Weights of a small transformer language model: a variant of Adam for these matrices.
MLP neurons of a small language model. Each row is named by its layer, matrix (gate and up: input weights) and neuron, and shows model dimensions 32-127. Each number is 128 + 32 x the weight over its row's rms, rounded and kept within 0 to 255. Numbers have three digits each. A neuron's up and down rows have the sign that makes its largest values positive.
After each neuron's rows, "fires after" lists the tokens most often just before its 100 highest values on Wikipedia text that the model never trained on. A number after a token or word is its count.

L4.gate423:144150140132171129096120207158112091166142151148167174185072114120152103097063057129164148092099145114151152093146120078102122157069121143096117115138172126139088117095136145169128083088121103155082122109153111158150134157112169163155146098106181164097072096145147166125087170094136228149
L4.up423:104157078117158103095096178183088129133159142134168116209130114113135102120158080090196129132139186086130175156086125093124042139126108092082131093111113084166151070097146199183101132087124151104123142088060127149117109146111164117125104116109171172063145123158148133095140178130120161117
fires after: " a" 26, " A" 10, "-" 10, " o" 9, "A" 7, " O" 6

L15.gate433:092085169181144117117118113102102103132167110093111134142095141098156128085104080112158088091108114129099122109084125089134064105135130168131150090065156104111117135167108148104101105130098143156123155130187177115163139104151103152176099138098130123117106154186123183170038172107129146070
L15.up433:097188118121141123107114094185116128122100139132174151132129116088123114130129105172066120123075090058081096098054109121142094133120069091161173149090083161133119081101144109106155184149077145139069130110146069140161156077171118151172101130161143200142158096127109136105091124142083151112
fires after: " in" 34, "uring" 18, "p" 14, " of" 9, " over" 6, "In" 4

L12.gate146:053054110159125121113088115222137131144111132095148149139105114107106143138090106136114104149158095079100113149176140096129104121161111153138152124091178159118097134163146094178134171078093152100104115151234129129167116109101154179125112071069106089197097132186146126103071109110106170136
L12.up146:138129158088208112089070107174141145145069144162123180131136135107180082117141079211091156156139074091146122158139081148111139110060115174126109117078184115103136121147142149174099194131135094084133134140171158126121126132108154115082116059145075088196115148158117114119100126134122099099
fires after: "|" 78, "\n" 5

L20.gate387:129130145143121176133125134167142138128123077115075122089149109114163120095066108065183116151092161118122132104072134108153158090155178145208120137073144195150123117126124107135088114037085085067120126126180123096156140144055131129192095105087138098186145125182119184108115185192115147079
L20.up387:110152134136111126180194179145134117091123102106073117112125077149127166112146117115166136113126114091135145117074075117104133114172124131178170160060111186167183115140159077177126136100056080118144116181124101090179141162108078116086141176133152100118190104114141147103162180171196122090
fires after: "." 72, "\n" 9, "s." 9

L15.gate357:156069119111175157156095107152117070109108112107120132159100090159133100106088169126146118052085167131133119136139168105176146136205140157111125136098132186085112160102174049095072134105143149127132064142154123130152169156134134141124130070095135134102102113150107127151066095154162152151
L15.up357:136090124137136164168131169085125219102132135131100128122116111178126091080124149146158144078111116161170181098164143157121140135122136132138118169107123122031170121129161105136108191124202118099147141146136132111101178174077054096150124166141100130094154137124075170129162144159125162174
fires after: "fer" 27, " off" 14, " th" 12, " F" 11, "f" 11, "r" 8

L19.gate297:119119111092178152133148102180124075144123088099127139164099172166094132105103113145145094152132139081126126088112146128173091085137102108159123100071187139089109080137160118147097179076093100095135104163185122060149129158022103181125105112117121108189106109188086149112137144156124110129
L19.up297:106161145148146102135156123117149098150179152091127127108126177153104131116105160107160092144057119120106171074101127131151057142173137093198146133147107166164127107114146137111133119137138101110131107158090094067203150139107130136145151107114114138108088056102087140122127206122139126131
fires after: "\n" 100

L3.gate423:107141110146184064138080172154121121205204082128132111141140100136152106087103095141094100104157164117128143099083131096128098104131111145150133108098118110118116156070175103090132169129178104160135134115121119168184095153085076173085155085161103160106110185122126115206124118085091129156
L3.up423:107101114168213103122133215152111059147185078112186112134108140155159122072142146141068113097121101103085122126095060137098110109152147180128180136120142155079098112146180095167140090133155147172151122134151095168180087090108081137115091085117098190089135143147106148125121124135094108152
fires after: " pl" 24, "f" 7, " Sp" 6, "al" 5, "pl" 4, "l" 4

L20.gate297:056111092119197169134176159101112171114148139144087157158051152085120192138078107154128098126114078143117132118154158052128216093131127122118093167117159179196096115137138152152125154082181099187162168095141080142129152139119073110095064141111128139096113115169106168079118119173119098122
L20.up297:097157165110128114092154121112107133177122127111073178111157159078127162123117125125130110129064115126113230141126143113068142126070183149164120130147098099166171104124142136109127146135150127149132127123129173132162170087083130087076097115115104052069144125146084101111130122128141109110
fires after: "r" 38, "l" 17, " D" 15, " L" 7, "d" 5, " r" 5

L16.gate27:044111113134100091124122134130123136084120167162098192173103178141149167120107162136100128120056144131137116145117224077123143123153110136157121111091162169164092114096136109089131105121104126157187184099174073121146106063081131101109159153101107117150170110081085110119123122111136111147
L16.up27:113109159112117153145165117146120158123081095107116110125109134178096092099138143161087173156115241088104118096097064119129153142130129132129124088117132119085115206103118140119096150163162123141094116101153164127115165161169177147122108128080146181175138094107112162133137142173190130113
fires after: "r" 41, " J" 8, " E" 7, " H" 7, "S" 6

L19.gate407:115080103153123185150095126104074081155169141137179124088133142115097176095099115116119156158139152149128151137084112084175105135152175136180109150164122135154126084117135096089149094160045168133172178094131110137137128085100058114119147113082133177116131136157148190095034132149132126153
L19.up407:101067124160092107141073074105150175178192160109087146115148129191145124137084151104174149108138104130173095119097146153122120102136149104184062143126157087200129111127121064182062147086158166088114115195083105150118112099116122123170139143128161131094083212143120134110106127164180153125
fires after: " in" 63, " In" 11, " p" 8, " ex" 7

L16.gate294:113091116171116094075153121121098087121085124079105110155112127185121104107094177110140093164074157109128142079110112140126130149151125105166107107151139125212133175043109090115173134102142131113115134183156135101125115147135186086085119127042130147087102160217094161135126124168132126162
L16.up294:153143098079123099094083134163137056182134120126148123137095077140144115125154127130152082054150093084090102093088119151127100165127083105093160104142159094114154098159125109118161094064134062072118100150144099159122100156153196158150128146152133175119131086128083120133170108146135141120
fires after: " o" 17, " s" 15, " O" 12, " S" 12, "-" 11, " re" 7

L3.gate357:166150134151143147061161175174134129160139103112129074127163131091097156143098128216174088091079168107061122106142132112122119109112142164154175104087153082075137147101196088109110151140190122132125173145109081161132166148073092165112124141091082136084098164120108115164090108144105140147
L3.up357:102069113122138135063162140087137126167137123136093147131198137066164179060127114091108091145100101099168139155172146162152121137118139138117135080131138147090085107104221096127146161143128158172100177170129093139183090087101077174081092118063090194130106117124072111149139117178127142145
fires after: " pl" 21, "i" 9, "f" 8, " Sp" 6, "id" 6

L19.gate255:102068204158166086136124118107093108147175087062144111093104141090111113117082070061128108107162145149109142113127118174136160179164121116172140168109143192125120129102115119045159119124089088179208137160141111137122133137115109152145129054079139146145072149171193156119069136157075140114
L19.up255:113174132176157125124099080130120048182130143145171162151134141086161188112143146160191087135119156115097150110084154078116158154166118087134145194128088098173079071138148180123101082102112128093124175147122153146080119069150071139152143143090165131096131079126085122183104126183104118147
fires after: " in" 63, "v" 13, "f" 10, "p" 6

L11.gate418:139096081162110146146129098179123177149051144075129134121069118071086058130102141061163091182111128096143141089088118140139156130150108110178083125102144164119096149119201094179140180174110090107122105116167093119134135158141119133172101121092120152134181185157156099061195111134120095092
L11.up418:082096125104148125142144159136102172119138182185158145142167142171188135133090169149118125143088139132138104159110072138130087125091136147090119115096082117073153140162115113124178158126136122111146103128121119118143129143155182152116149132075130080130114072152128253172049108134161111185
fires after: " (" 24, "." 19, " \"" 9, " |" 8, "\n" 7, "==" 4

L13.gate56:089120139131157141079073121113101120156140138143124135135111115136143080113092119141108146135126097106125132075097091116125154200137120090191120109090176128153116156157169170081065196095179135146161137142150072153125147106148083115158081108104082158122119120129103225142161096148140131082
L13.up56:135154149165136145093112174128135152123120155112145172138107107083125080115122118177026128093119119116113161111107108117106175217138117139211132117089144127147121121157180166157115182147200121106158121134121113165130143107132055105090123081130094128124134097091118197148192074142110118086
fires after: " B" 37, " b" 15, "o" 13, "B" 8, " 1" 4, "b" 4

L13.gate372:080100139140137115125159164143095107144124147117117154164130143108124191120113135074109092157084128084125183120113138102172173094162195176183071081196155123131097111085180145168155145128123162165120087079121125152095101094077136120126067093155090141172127120147133103123125079132049149106
L13.up372:129109135126116125139172172158098103135129137060148140140112098133122163094139168065163100110127133132109158117171078148105151073184179135130045149223139100114140131096133174130174093136139112141116072086121190186131167117071105125126097094115100165137094132164172071103165114131105111134
fires after: " S" 21, " A" 20, " a" 18, " un" 8, "b" 6, " (" 4

L19.gate360:090106097131137106120125128119144167164176102111063148172103075051109124133084171145106083110129152073095121140084156067129100100106095141104137169076105173193142153084150110108094124044150164136181073115145150080131094128164143222088083128079147122136140203138131147142124169098141123120
L19.up360:112115137131140129180150132152184160137167138087077133107142105079116114126104164086096132115192153112118107050152111118141113078138079128134100220136100164175158117141098115135083089071137127107160109157159132102138113143139134174132109117070118164086129124173154134176154175106144089113
fires after: " to" 25, " d" 8, " be" 6, " S" 5, "ould" 4, " W" 4

L15.gate0:170195160097142078082126165095106111189123188152111137126195090047082103144092143135160125130072118106136115148157088198155106139171106162150133160181183141150104141156122126084080150148123140065120168135163107096177195154113118132110117112113114168107097141146150169136120088149110156125
L15.up0:127174127191146093108135166092124096197127145161144130144079095114160144134130150165108085097090084138122203197116169128132137142155137167110091186149142058148097093141185136217116093144163097108145153135109170181143146087146117146093075124117097138106105142140117148184144050174111119103
fires after: "b" 24, " b" 16, "m" 12, "l" 11, "av" 8

L17.gate422:164082129071139108153125109174131122175096123121103109153146123107160125125067143142144126112156146119186138147161178185163131124118057128111126138107136147111174194066192115148138142106092098096128117112150116152137182128106096087127070073112140136160181118186077177128127125088141149123
L17.up422:165126050136142108134069166069128153057096152111125098147199136170157100120119150100145147107135104104117140136103161138121159091143186141108133119095068138038163223153139069102143187129063165064097094145144128084105110156107169157139173124129112163107131105161134143046098126107123101159
fires after: " th" 24, " e" 15, " Th" 9, "fer" 9, " n" 8

L16.gate333:074119189139161083085071177129058125118112107118134159178101081110129181051064154135172146121169162154166180145103156136165103183128085119113073138128124145167191135087184118124083164100082147068117121141136126195140135110064120129124116105157108152126118177155118173126102181077142123127
L16.up333:110184124171120048093097112098133128097145129171114176158141109137136176134110172193101140092127095151205132101084174113135142139099069114101096117130107122133153146099212170138087145126194116109095161140096127180102110135113114155098069155156135126174175178134171149103127130192105167127
fires after: " pro" 19, " the" 10, " G" 9, "ack" 7, " a" 5

L14.gate438:186157148134120095108096131193189149135078105118082097175104050116112099111109095126128133176165085072110172091153096096141115140145121116124097117146103173112141145154179102150145138142092145048137100129134093077182190194070101119152094155096115181133123160114137137125137156083131166093
L14.up438:152147078154147147120132123113100124128107174102091103159077103087104129099114070089105139180136152132166113168138127145112157124100120091169119131118164060143126071172172132178165112152209160132106102148109128151136151134131151147133140180108142127119104172152162072077084174160146115096
fires after: " s" 58, " t" 13, " b" 5, " k" 5

L15.gate199:124094099112119187086117183107134122167143086121104111154137143163176105142111123144108162113161088118149141115146083115179102146218074169132145116085126170117132174118178101065158138120074115082121087121123100098123154143134166106152116110044136124161117141105198152097112136140130135128
L15.up199:110106127118144168106133207069170144112122146152132156124071136120135117149144096112178154168154093064093131108098135142141138121163162135050200143149137100149121144182134175156145091142102133167124143086165071117086141131137160116087125088083147135137118130077155139137145129108148111168
fires after: "u" 37, "a" 13, " a" 11, " A" 10, "e" 9, " Te" 5

L12.gate0:086109147129133088121111114143097132155104155089111142142098169094133093075118105056140129159129084131119146060120132124111128155164109102181136088131113149141129119076171161153132127074138114077147067150133135168112127116061148159135078086082126182132166134132121128053222126118151095088
L12.up0:133159139173113116155118118085076161159091117112121103096143159068123093118130109065146134178157096065096154093121085160149123140112131084127159172131100131145119140125150163196157081083164084122088068151130145216141139116098127186137101109070139163120153132116131092057193126113124110112
fires after: " (" 39, " un" 10, " \"" 10, " re" 7, " s" 6, " th" 5

L4.gate175:135148177099171139116155140148085147140091122153106147142165138114159161127091170136150112131104120136125115096081147104157128166167063126122108081097143077218037125132130099118167116108153105108131134137166059189130115141150173103163086127088133169119111130114151195174137126064108142064
L4.up175:101173101108156169036098102147080122154127152121069135151159159096177175170116121144188109116162152163098177133077118067122136143138159069093104152101121076186101105138101094121118161080124115129119147128127152150081141113149133123142059166078108094092135117151143162123145156076126147061
fires after: "n" 29, " T" 15, " d" 8, " O" 6, " Y" 6, " a" 5

L18.gate447:104091087119123160050131176105148132192123126074096165156113120120137144134083105152121163123151116151159084097134131120135080125113072098191091129138133101108137100133188102113177110105160159099213088096191075137108120161123151121135121130158125185102119128160113166154149075193108105110
L18.up447:165142150139140086178097121125138110143164032102110065078145078118186083077148092114119116104139103184161119167126051152158071126174131151131160144137129135155096167133177153114086132214111097134176092126115091123168113167118093167208175100079083065090092117149127116139155175103110154132
fires after: " to" 49, " not" 5, "s" 5, "ould" 5, "f" 4, " re" 4

L14.gate142:126179172104118080172141128128192166085120133103101138132142097126146069120129147122145090142140139096095140130113133138183139130158131141101165153058108080128091164109163108172068135125205088121132120129147054031130160183145091144073153149085091126149131196156160124138145083109117140120
L14.up142:142154131167166079116159142145167205169142129053147113155051061153165086100129162134154147100152139085117126120159148090122132148133100098111117125131096200093161146146137162156102085082119113069142087145151089108133140205126151149126094125128117114130133180137186125121168090127179157105
fires after: " t" 18, "o" 12, "y" 11, " s" 7, " w" 5

L13.gate290:087080137103206154108113135134104152152121174127135195190076193127113206135090151128098165152114123081159117103138198077128137112125134130158114134089129151117086115095128122112150141100083164112136173145152113118091124087104187102134077109119150197096083089148145114161145090118109117124
L13.up290:048125176141106130140113113137096164122115113125125119144062117133121136123135148123137211195119190117111166096078154111104194155114124029132065175075203140097163090142112082174113138076151136144121125142168083108092095138137109200133089134099147132104198111148144146155167151177158109097
fires after: " E" 43, " A" 25, " " 8, "r" 7, "E" 5, " I" 4

L15.gate29:162098116079125127137078100161134140068111155139101231156040133148152175170102175166157144082149086132165095093164193074103108144165080139122125066113135191166125133132131146084120087115152145110125132127140137068081091123151228144100089097156149170138087130129128173146096136121112145135
L15.up29:162141080137119180121099090173130050164152131138085096161118118177094128119145147096109151133129115110161078129139120131129114082109092170060098128049135143076138161145195082125145140150125153076144162128160082096127120105196117120127090138072182154170147105093136110143120115113120165161
fires after: " J" 32, "oh" 15, "o" 14, "e" 12, " E" 8, " Y" 8

L18.gate67:157098108143115145128203127158123072221096101082124141161085144162132126111104099174100158098089172083122099117092167124089189140134189148151135144086113089102064178135128023128172082102107104112129133147135147132109175150118095114096063122128144148158057127148131133115107184133140117071
L18.up67:180101088146082095119171170124152121201085100083060114065142124155122121160132123106149082087141141093144173063102047073137116162136134129063159148148113162136152085182124116106140146087173152080185124132140125140121103116132115173126133148129149126143098080131099110111170119197118105099
fires after: " pro" 22, " s" 13, " " 9, " des" 8, "-" 6

L4.gate183:119184149118200140133125129088090124087148068151133127163139095109196107073079138107135120149147176115121114140122144134149107129195087126108126094141131118149086142127172141145156145090110161138147098094185087167116111096076107134127100100112131111142101166134191246097150100132098152116
L4.up183:137234157182178140185127130124088082125144142145059103120211112159124148102126133129084111144171174169111121145078181190139160153125067088086105165104173062148086105155157106106150136080123137085101115172128133157093114196129146130106138118120072096104123193200147189118180110148127078134
fires after: " pro" 20, " or" 17, " be" 13, "\n" 7, "ack" 7

L13.gate211:119097084144126144084098197133115102114156102130124152125118159106149137132085114111095109114149158160111160118119135074187120209126121143153150090108157153155114144146136142096094158152074142130124077081138077098112105150110131209160072121114148172163110119131140103140154133102118169116
L13.up211:148168190103086117164087122116164175151059117073128105118156101180115095096127138069138094158064145086162110122146131097128079117149131126112163174152108191082154159114151131127155179126083099119130126187115124088192176160145127109154139169153110104113129169084151105118164114130118129118
fires after: " t" 35, " M" 22, " m" 12, "ri" 5, " n" 4

L18.gate268:150119098157072139141110139119072114130069109099115151191132115144139188121077126179187128169096124151147143123123202167158126103151084125135137071063112183094122099089125171095124203085048124135126168076115165132173133145110128194166086143114128141148109136100082174071128123145069087134
L18.up268:161138108173103158128124087163089150106124081112154111121130132146067130088167129120102104127163194108158051113122116122074117112172119104134165105118127122111110147175171120092206149094045130126116133142127115158144141134116149115188149145150114164115134183149089140153100160168106107181
fires after: " ag" 16, " m" 15, " a" 14, " A" 12, " |" 11, "\n" 10

L18.gate302:093170133157102061152134152124145168150150121094121097156093140130111101120110071076135112132105037069112149106143138107142153110146187105102055081130090126126100136117133130136025174107116127142131119129154101156113138176096148177143086135108092120133141181158092148090162138086148148124
L18.up302:166207162112118120163123140087115122178206072103183089101147187100076112158138115169094107141137111102131141116112085150119104132116141160092153091175116150169121124066120181116167121118140099138149105135174099169170131084081068115172176122149114091078087117134175115134076160113111185175
fires after: "ot" 25, "as" 9, " be" 9, " was" 6, "le" 5

L12.gate135:139095121120186165128130144160099125149112131136136148137121155149082117118057089085190094105145092128152082067112161092173159156154087128122069101074212150106088193088170112142117178166128089075142128111161134127103138137144154146153094127099119127202131140110159105099110111161131107080
L12.up135:187094146117143127140113106157168124157143120081101090168112160149093088150077120092192136134154101142130129096103176112120151098160087119097068115128154183124157178103150131143124216139128061071143120144142133137109102231136128136120148097098149157140150160100160075086095135108140113042
fires after: "\n" 44, " (" 12

L12.gate350:139122118183116120122112142159083136186110090095130150172098142135095109152067125142137100137130082110152128117164205085169090109146102159115095101121141237113101148093151130108138148072073152111151154092149111076151161098133129131138115107154136126201118160108094135096110119125100145132
L12.up350:122115150152193117107087142180136152114119034115104153163094130147112094124157119156087152162112092076128145156121102130140087118158081104121094125159097172115121164117196156106159179138078124101127125128157120092136123104094112067107158090150133129184108161162139088111111149138117084102
fires after: "\n" 78

L18.gate340:147161158100170186088160112170142073164114097047143129109168097123129141077097052102156097117156131099123085132133141131139156141183095119167119084098143157114131181149161072105129087119057089136168127115128098105168144205084126111112109120116071120139172125175129196160142189100113099103
L18.up340:165153132114140118095136133133130126102118108118154103121140069139133095138135080115146133092144116150136147174157105158086125181115061145100128116105137105117188108179137078105141096111108087112159130162124094100161106184072140130076181138082136150145161162169142086125132231105142081129
fires after: "." 85, "s." 14

L15.gate371:074094182123120116150127074129158092123168112113129117131146109185129170010088148155164148066142160125102159169128139103151111071154169129119091169082136152122104165084104117122118139134104164090169120122158092137161100103102115144173171130114151138111099144144090206129048158170131161128
L15.up371:076116080105158155104096166095152152105113134096095138122145149150107093098095141142138150117127088138165171098129117140174181112143145154132071170063129112117092151114150112239124100161172124129135077114125091171128100127134112140170142098123109172104138127118120166110141128171104083049
fires after: " in" 19, "ain" 17, " In" 11, " con" 6, " to" 5, " for" 5

L13.gate264:089131141152126116155091149120130156126146114099167190153120168120154138107127093146102133160124117081077118132101140117167123169191113076183137105098092244077095130109085129105149098089060156077110113151128088093140124171091158143128124104142069134159111131087187103157111167083118111095
L13.up264:099175127117132142160128152107131127122058136087146084166142091136056110139125149111151121203158110077061123140145048143149115104128132081052160166090144185132136158078112105151110128115081076163124123091110099048121125161157121133144143138082130180127164118155159118118118146080144120140
fires after: " m" 41, " the" 19, "u" 16, " a" 7, "an" 5, " The" 4

L15.gate79:120149117116123167105071139179179123144072122113125195140120160099063103149075134097110136148134095108097204079065121119144178137182097077188127141095129175163133144080119078131130228124080111122139129153121138120081154127148135146131122143073134131142165186152138146098092169112135138083
L15.up79:172115118135171151103140149159127131103099182141121099146134142163079088150103141134139138142103119125157178094121158109107111166119056064164084146076156119161113086144130086116114189148129069163147145174114142093056099127165121090101113153079137149067122163196089190118134173139131104165
fires after: " in" 32, " |" 17, "," 15, "|" 14, " (" 4

L17.gate31:098107122136115099176073115159127129120128120118187109111071162158120116158118105130117189145097131108115156098113172081111106130114129084162145163105173105059131157133128194069179108110073106152108115150126102113127159098103150104168032068119115140195152200156166163142102186105058070123
L17.up31:132123094054093102132127135128077135109167134149197175147138130134114105142146159131111128130111188196127121202191148129071164093134144137080129134115135086169099129126120159134140121155132101194096127148136141115127159038129156110141187077098164151129127167178116121132096121105076100083
fires after: "c" 17, "or" 10, "al" 7, "ac" 7, "re" 5, " c" 5

L19.gate96:060145144103157148118043096173109103131125137114163174145078194145133186110091126147160113101142093078115124163147182088163115110114147150169157053129118121158074150078159117088104160151120124141116105111150135141084155097169123152114101089164113142169112138147091155118133148122124185165
L19.up96:138128173119170128168039095173134099135119105139152167138103150194129182113115156134146120070163192069122091179130163119106079116127190139138111098135102116157155142070107063146111130192089124126095095194091156140125116133129151136119089129171109154127139104137139086123107153096140144128
fires after: "\n" 39, "on" 21, "ad" 6, "ag" 6

L14.gate209:070129142124094110048130097169144134113140057086101108110157108103146145109104126060142081136149169062100124105114137156149118173136073109152097110117157079159123130123153070159191093111154104160147124148127101146207147169121117123165108101139139168186055159197149095144161107131106143127
L14.up209:134100150153141114136135140141160144162083128098118135138134112160089084148121181034110086165154114050136127052137133101172145126090090133147077139149150129128106144158151075166159103134069105132143116153152126172165084140102169139172108104160121219128075133156162155135191093176139086069
fires after: " s" 34, " (" 27, " S" 23, " un" 4

L3.gate140:125107135116134112075120189153106146160115115161090124173143113121124187098101115190097171114065159152115144089086167098175096060109132182125126068106126101105177165116162110147136166144124125167101138098143100127148167115080113146074177092114150089132094157152067170117068168077071148146
L3.up140:077094119103154148116193214095117123161085088093128146110156093099129132079145152133162141150109098160123113118113101202177110107123151141129134146177103155148115167079177088100154129207101107153181088137112102128103121148107113211115076081124094130116146148122115121162132133108096107138
fires after: " pl" 24, "id" 7, "f" 7, " Sp" 6, "al" 5, "i" 5

L15.gate83:103131083166142133112103114098096128166144159131158127145096139118102094134102099092133114081146087203176149115154143093174132120124161126131072095157151183154054160136153106149078130094166180174129164151162174111127119154099086146230144078132116139137138115103098140132108114157110098123
L15.up83:141104136113113139117156118113089181109122158159091106198162076146104174084126114123208103075147158137161181149113095145151090134160170102093144119116138195127092134069154139095077099143171120133123170142175137133100137171066068113142170172134105146115069095122091135152159093107159147131
fires after: "l" 32, "pl" 10, "n" 9, "r" 9, " F" 7, "ff" 6

L21.gate396:134096158143108144156117120155125097175104122115061157127128116161188087108101107123187111105127130128111136125136177163122103153115095115127083133117203138109086117104105090110120083044104173092123130151209145077103187171139108143189110132061148177184122176166161147127125172190145118163
L21.up396:110142123138122173123134134158176078149088129041135095094139116115167110151105103117176113123093151108166184134119131156110051146192130063120092080096095164139120059158122158182125162090122127115106086125126170083196167108067111146123130127135086116160170122151153155095160166150137142094
fires after: "\n" 32, "." 13, "s" 8, "s." 4, "|" 4

L14.gate156:090040097067201133078118168150114083067159187157137175153057144161141194124101152107181108088126096108134095077130184123152143115125138172104129126128164102149144112120106114099083146116140141139164086104178088077093079133112139141111075132145148185172106109118094141129094122159124144172
L14.up156:119127078187155195096109138168054009141158124172136059129167140100132116121149089084135096109141122190139164129117074148128187131122085119107108150145126057144140107157160081130106223170117145146151096122101141153095105117166140179108129100090169098071174113176136138123089124083129094166
fires after: " J" 21, " R" 13, " Ch" 10, "oh" 10, "e" 8

L15.gate387:124168135142177134100153144119179155109093156101124124117057118112160113106095088153117094113119102125093174113108158132159125186143140182101186128113142128140139084153173175141074174099100123149219126149147128158112117200128109081150066096146097118104143120109151178159154136113112155059
L15.up387:174142128150055150154145194112110127143197107129173113133110147147120105144168094059124167109181162122105126135086097138152132113120107118124191169107124095155124111158115140129127059093144071157147099110147171195162139104100125136164121180095128133133111154180107126130085137067094148171
fires after: "ot" 33, "k" 18, " d" 10, "ing" 6, "ut" 5, "as" 4

L4.gate392:136177126132173082129124180174118094169142128169121105158115149147130113146048157202157147085083139112123093079081152091106103120159108149186074113069173145084067150148147167107155136098165126154124124099194085132158194120110144137141104123148144156175147141126112165137072144112085179068
L4.up392:136150101171169135129160125111116134143165121083116100099101097163088132123098138161161144162106170104161151080137101100133138077163155121138144163100212212180069175222112168146129125111188166155079103134149107138132197143120064140167075103152179164068099111134126221137110127129090175117
fires after: " he" 21, "ar" 18, " f" 8, " o" 6, "p" 6

L19.gate104:100108121158120167134115062143158129167125157103151175109034086117130093115101145098072123130096157177104189114097133091152123143098159101163119117131110136178142115117181143089152208105122097150116129098172137090111169073118090114124076150015168119168131131157155167152045112115127145127
L19.up104:109079149150099076078070124097118107175168152126114176132126113149194131148114105065146096104114105142142123103159107105121133191099139137150125081121181127116125105114137169087140154155138142077108138204115138151175111099135110149170079149066184129126149105135131116139065150135116170120
fires after: " P" 27, " p" 14, " ex" 12, " e" 8, " o" 8

L13.gate185:181187101107122116137113195118173164154123094173076139167105081074095096113121123152128054120125069067146129134159105102137163185128120151121136124110149138110123096157180110145163166087199113138153103134147017085126134136108100144096095139100131177108129159151137131163109132130144127087
L13.up185:139154151091108156115152062150124104133166147124145118112088104087176086145125071136182168065150176153149102134147129107135117088115108159122094122091087124179131115115120169126149060089154109101112089157122161228117133149126168143134088132112149098087127170150125153168126196126148166063
fires after: " t" 53, " d" 7

L18.gate196:121107117101141124069123120104123085165158126130068158144082168116154141108093145106079079087179096112091119099109167081129072106136105195150107174127080161184059122119193110161120110153144118178155134123116133121118116189115144134169176165108179127100106159156169169169066104158127153155
L18.up196:113115121150171104092176085159095108171164129121129110130205163125136089116109135095146151189104108173191230145145118148141163148139134098132119131185086113120140112116100107149121139138083105119132081129102126092152098110097154134169144094070138126048133115134137058094109162100101084184
fires after: "d" 24, " pro" 11, "ed" 8, " r" 6, " o" 6

L18.gate93:087098101155116149113116070159133121196137121087071106132074136128087117131079102150111145170129176093113121117132169109135082160208124125166028100097118137156114136055167076113171087064120109109146096149128084157183117165078162161171119138108095159083139170231158139139138137148126118120
L18.up93:080159072162164158124130090151125175148120183126151102141107141103096157157137114113091081148151123090089125113136136105100133143105148073172085148120088098153110132099133094127216074084146148159188143129130168172095132110116128141158083127140109189143104066176055126126147101080129112126
fires after: " s" 21, " to" 19, " the" 10, " S" 5, " and" 4, " p" 4

L7.gate294:090128102090163090064113171166136161113146104127117105210159111116146103149094026103196081121102191122168149068153172054134114139096108117073110125085140104162125119069195163139149071117135162130135120105117106137147124127112132171138082097151169072139111103181125184149137155153121143133
L7.up294:126149154144116127126157146142134160108195105131132085161182091113110096121129116097131116153145185125108166089148132108146119148122199076119136154157068138158160106075131176198197066111131174150095101177141153131147110168119141134141071103152136037086074117175147125064110115153128147199
fires after: " a" 26, " " 12, " A" 10, " o" 9, "A" 7, "|---|---|---|---" 7

L11.gate34:120065115118180166141087126210156135173081097088152171131109167104125103156061119134120125136132044143132110093142152134151127137104075112108103093073170177097114180096159088156135162128078114115152125142173145113096160114127141120153109104074106106137105158164117157133067092132141131173
L11.up34:121156097132141134147127132122159152084132101046153158143158182081085104127096073087146120082135103154100137106140082155165092147108124096194108121131142194050102152097190166132152126141067109121147159123131177191078142140106050129147163151138122114065098119134130116156090105179155140114
fires after: "\n" 99

L15.gate222:084139162095169048035182172150098127160164126160140146132123116088145119131113129105157100091154085091146149146135109136167112113187147161131149171150167132159064109141118126062094111122130137112153158050204116104083138177106121120138109122115107160120173116107108155160125170131093149150
L15.up222:131168188146116132142148109068162139161147080149112069155097097071129096103128136096071102159089176102070152161133106098149132079127190155145133151155078108086123113129075112133133116150162087113149145128105145152169185152038076103121126114151101102108089159160137093122120169155187131099
fires after: "l" 23, "b" 21, "th" 13, "el" 11, "t" 11

L18.gate244:158142077151101145144110135123143133181119144111167136170124157131175166097095116150106150133175096118092132140138100106157160193184077137159124133120134106083165109075132141121164117080151119039181118053198109151146090137114183162152085110092179087089118127154130169160118155128126134157
L18.up244:118146128160157143107111175128188126139093097137118071157195145096153074059121136068140089135172089110146166118110080145065183127136138129125071165121130136129155122130197100145122133124183084148178148103110126130158106155095055129113111143072168122053137141197187149068159152136146086121
fires after: " was" 18, " to" 15, " l" 13, " e" 10, " not" 5

L14.gate230:098102077120119124153069131145093101133121103104151146161149209085114120168115137121174099125092159108154110107096105120120121102120126135108121130116127124131148145101167140058095164118097164115080173066163108070074080120126133225130183107106176186130130145150178127110087207147062139139
L14.up230:149117157136097075206180174131148148126073105055137109079160073125124109118150123106066096144145130062166139095143109128149126105155188135077143147147097159138183161097114142129131084169121071157104060096129135068156148153150093118151131134124176125093087147165127143069188093120157117106
fires after: " c" 25, " w" 24, " n" 17, " m" 14, " all" 8, " comm" 5